config.toml
d_model = 320
parallel_block = false
init = "trunc"
init_std_o = 0.00631
init_std_down = 0.00326
lr_mult_o = 1.5
warmup_steps = 200
schedule = "wsd"
decay_fraction = 0.661
final_lr_fraction = 0.0
batch_tokens = 65536
train_tokens = 435200000
MLP neurons of a small language model. Each row is named by its layer, matrix (down: output weights) and neuron, and shows model dimensions 0-95. Each number is 500 + 25 x the weight over its row's rms, rounded and kept within 0 to 999. Numbers have three digits each.
A block is one neuron, or neurons of one layer that tend to fire together. After each block is what it responds to, as a language model described it from the Wikipedia text at the highest values.

L2.down427:501528508530499501492471491481513506499479512499502558522483451506502475467467516511479529503497502518513493464490509493478472516517466515503490504513474524484487434566430503531430519504540437562454498475480470511496484509509540511534494513497513509488515516535493514486527469537501484469
Description: Determiners and table labels. Two groups: possessives and articles that open a noun phrase in prose (their, his, an), and first words of infobox or table field labels (Personal, Elevation, Rushing yards).

L2.down312:488463514432533497515480529503500465444490541479498489475546436472533506494539498513483514502520489491500481486476471517469428552515577566512515476506480530492497478484440536540429482521483519472520519542509495503455493462495475486483504522521520519513507529494511494514509499506474508526
Description: Numeric data separators. Punctuation and signs inside or next to numbers in tables, infoboxes and census or stats text, such as the decimal point in "85.36", "Density:", "+21".

L4.down127:470530501526472482452499478530527513520530467477489528539472473494503455503524481486507504502512510486495519507487517486469480547528498509498471525488480459524493508511496511492486480511538530502518511468467485497477516494516493506545513509429484434461549481557491487514475545533505541504
L4.down137:538499481503460439466472501442482526557484493497503498520442476548539506483475480509482529497480489517499517478462531499493499518491541520473519452528556486490476465517481507511508512458549474487507519511502529477479552528505475537526543489488550525475521499496488547495502528524520523504
L4.down393:580491480450479536542555481480520482485508558520515506498522509482446503520503509502499505488490501474494486490493459496466503526473498502498513498500506543500438487526498514503482507491448469463492500488542462481453491531526493503500493513519506490523509532480566494502542494533531495505
L4.down611:505525461495477475532481499476528500506541460503470530469535522491504500472463537527490493470538507446480500481518448482503477448527509515503483538510488495528475478503496497515475512527563536545503516515475491517471476480478498484516507523507499461497459478504477502486518552487496501492
L4.down651:511490491476523522518482473478499536533513495493455500501451454500543449536471518498477519471519485543528492476493514484460516508540520482517486487496511514513517532499498529489502507475510503516509475478473502546523521479495437448530519498512466486522484538512461504514495549525506505495
L4.down861:535513470530486505526521481490536527521534524554486537465464505521522491441477527536481538538467505494480491490509522517508531488530496487509545497496496519522487496559470457454525507507562518460476471477489475483497484541471478536526522499502490457511461542533480487498501507467548531530
L4.down1262:483526472515517552490533483505509510464537493447451479517513481509508475513491524489526526495453533515519533509506468480530487510481513471479528496478505547492522474454494485485432474476507522479484533496524501531529423501469522484489484521508500484521544538455483479512501476511466511546
L4.down1300:510503515479527500455507497480511500482503501476496448535486462579481450477465478469481519528474529495521507529500499512494471498483496539484447501474551519515525501507473536495506482496551514519516506514468517505500533502508563500455528524528521414520501507471480530495524495508540518507
Description: Third-person pronouns referring back. Third-person pronouns, mostly possessive his or her, pointing back to an already-mentioned subject, often right after prepositions like after, of, from (after his death, in his rookie year).

L3.down116:527457502481495479527503515468481478535486473559445500504516496513474492469511501512504487472554517510488494479497444490498554516487532455522462540547462489480482505500520479540503475510547533533523488502481503482461519503466493495507498484512489485539511542500496499530516534517491481480
L3.down148:464473532513522483503498504562487499486505505508522495487523462498504483472518458504503509509543463495475473534503494529450531479508522479518476515501506448430529494519507504524532509499483506534475493479550497502508467476518503517498491490529495481469539535507517456507501492473524517488
L3.down185:445517457452461525484537519473521518479515544480514503477508481499459519536509520483504485489475489537506536547486472513513493505541485492465486503499525473529484501505547543533480496555532494514484494501503513502474539449464463471484498475514487477502511477492499481530486477490497527474
L3.down223:521473476488481439487513533510505505462508507500504526537489478472496485463478493499513482510530529495486509510495442504516497521502514515488515447508529487570525497510469470540470489518531540453493533499488504529530493496480473505486474489540541452482482527476477470537483487456480455503
L3.down450:462491513464481546495522505504503478455496498536490498468508519474465514509522442524510485462491473484505495504532476501515537486522467502495510509475484486467495465486481483502528494446510518488469531491495506574503502520483547495482502533477518484517566514477463529532542498496482461470
L3.down652:542459468463511483524450513456527474519498478512506539514508509497532501539549479496537501483551500519499519486522454543462493506457482480477499460467514462520469501474515482510492531503505534485505503484507467493474440514530481502480501496486526449466488518516526481507497507517467509463
L3.down1331:543512483447503538540455522516474500522493468465479500477536509507480553496526495473513490465564475544502528485498487506461525494508482509499541556497523508503494499500494517506492485510465495481472505511497516523525551477520494495469459488494507496485499511483551475529486514503461506474
L3.down1723:481462506501507521490493486493487472556494525525507467510486480461472526490515494459497481437556532507447532479487499512449511543483491411489536496504489451523538504482538499522459524479539534460504495462515502500470477499528510558521495519461501504472496518455518462490457538504538499454
Description: Numeric separators in tables. Punctuation inside numbers and statistics, like decimal points, slashes and parentheses in tables and infoboxes (99.02, 234.6/km², 10 / (0)).

L4.down239:492483460525505479515525504517499471469473469505517506500509499487490511483493478474512534459503528546475540484519515500510462505479528487533538480535488504504465458496491480508508505446533491529446500517494483485526490549488538515509494533448447556481488471510486427489476504488482488471
L4.down581:517541509505509452534536508508501484551496505521488497453536523481446500493515442542458508529474487519530510543481523503502475479499484513514515512491466496519518509476512503490492469489507512483465456492491507479488484527473484468502461483502530476502522515488505483513440518505511496456
L4.down902:485499499546506493483492541491490489513494487521460533529524467475465527485466483564518500497512531560517496545503522548508476501502492542499517478531494534493484454486560507473518529513491487512524415523525489504490522531488506526511502524506445522449440510522498494480517490516529521517
L4.down1155:504542520514528525518511470536471522503523504542501495505536516487533530472514500469513517494501538482486472439529481501513534535523480493491517490489497552473550539480478512491481482502470484516468491498476505435499521540512488448479516494479523474462535500455471491474515511473513487525
L4.down1186:500484504525432512457535519526513485488516559503500513525488516487514502474508515483510497498525492481493502503497536526503513531500511523455478543498503531461525533518493486473457485532530495531495438495474492520465466531498452469476484484499532460480528499474502505502473478489475494481
L4.down1365:473498518519461490458526479510482470524499507501509533487502519515512484491550473493519468507556473478477551517473522481473471500486473516482481516499513497546450469525520475520530495512519542497555458458512497475531498526522517496471492495495513509491510443529427530529503521508470500485
L4.down1506:521544486526520501439471482459474511457529500480512528498530510545529470450480488502463525504520501515486504482536518505542467507520430502528506522494551494477505451496511487495544458508534537486473529480528506531465543514474451489483489485507505497540528482512464467475500467461511490484
L4.down1764:481485513512522520514464473477492479487469513508521528527550534511493510462469499499492524499508488496508554491507504471507543480490510505537493505463476474526552536497466495535500466533490507511506516434514504517487430496490441477498528517501501543505571540483500490512481535493497520504
Description: Token after a number. Tokens right after a numeral or number word, such as decimal points, hyphens in 20-yard or three-time, and table pipes or line breaks.

L3.down284:471470486478475483482477490489486501471517504509490495535502456472493478473488473529541506502482533473490506517552467513508499521509490510515474486478519482511506511425556508495515531452555549547509491500466563498531450485505533513503488526500514513544463498544484485498486531456496461496
L3.down763:559494460505455503479477501515484467531480498507492522489454551477530503536490505484503500518485491488455508479464514500557511506524548522492538505470494508525491491473515510518552521475522501497500512501527482441458498525474483465491504490455545501491510500540496510525516455513503481486
L3.down788:492527491510526491521519481518487517488469539502520494496503462527474512521501499508511532516476465515471524484496506491496494502488468543478496528516515492504479526491491486462490452487485464490503522501489511520448498545469478435528501475499502561495510470503536495526489512463473531502
L3.down872:516507478489489493503537480539477478538514493505556484496473531472550483479500512503504528502502489507518514487498495498530501519470515476499511516448537514496459499486487512536519484477499529517567493544478521510478509444512490505499540496469515421485472536541515520511459518472496474528
L3.down1017:517509434516521488544508524450486485489530513490509480519482498502486506483499535529499542493500461476458501495518490475489533492504498499525495530487475490464484488516467485521487479547498467495471480476459499538506491500532491510524541518498483462453543433482490494501515503529519514511
L3.down1046:477500562443516513487513503496512531533512481520479483490511534478462473484495502534547508538466454539504512464510454515500486550524485499530461468488556489513541510477489501491498489535519501521494518496504467491512528510517483475512504499496464502467482495479496486522459479499506495521
L3.down1790:496488471501533480554551511506490451545453505541493475540519504524496494480496495507518525471525487473544454514476512538493513474522501512461464476499488522496511512528482496525476523539501500488475484498467451478459500512548497490508565495457481522514461486452504448488473521474478450502
L3.down1860:515494523463490457498522548530512485516471470496501502559520479461537522503513485510534490484501518514472495468473554494492548492489520508533481471492489488491544528509538485504488463490501530527478512495492491561490491505527545526545492506471510514504479544537483516504521507508494503561
Description: Recipient after giving verbs. Object pronouns or noun phrases naming the recipient right after transfer verbs like gave, handed, offers, affords (gave him, handed him, earning them); scattered weak hits elsewhere.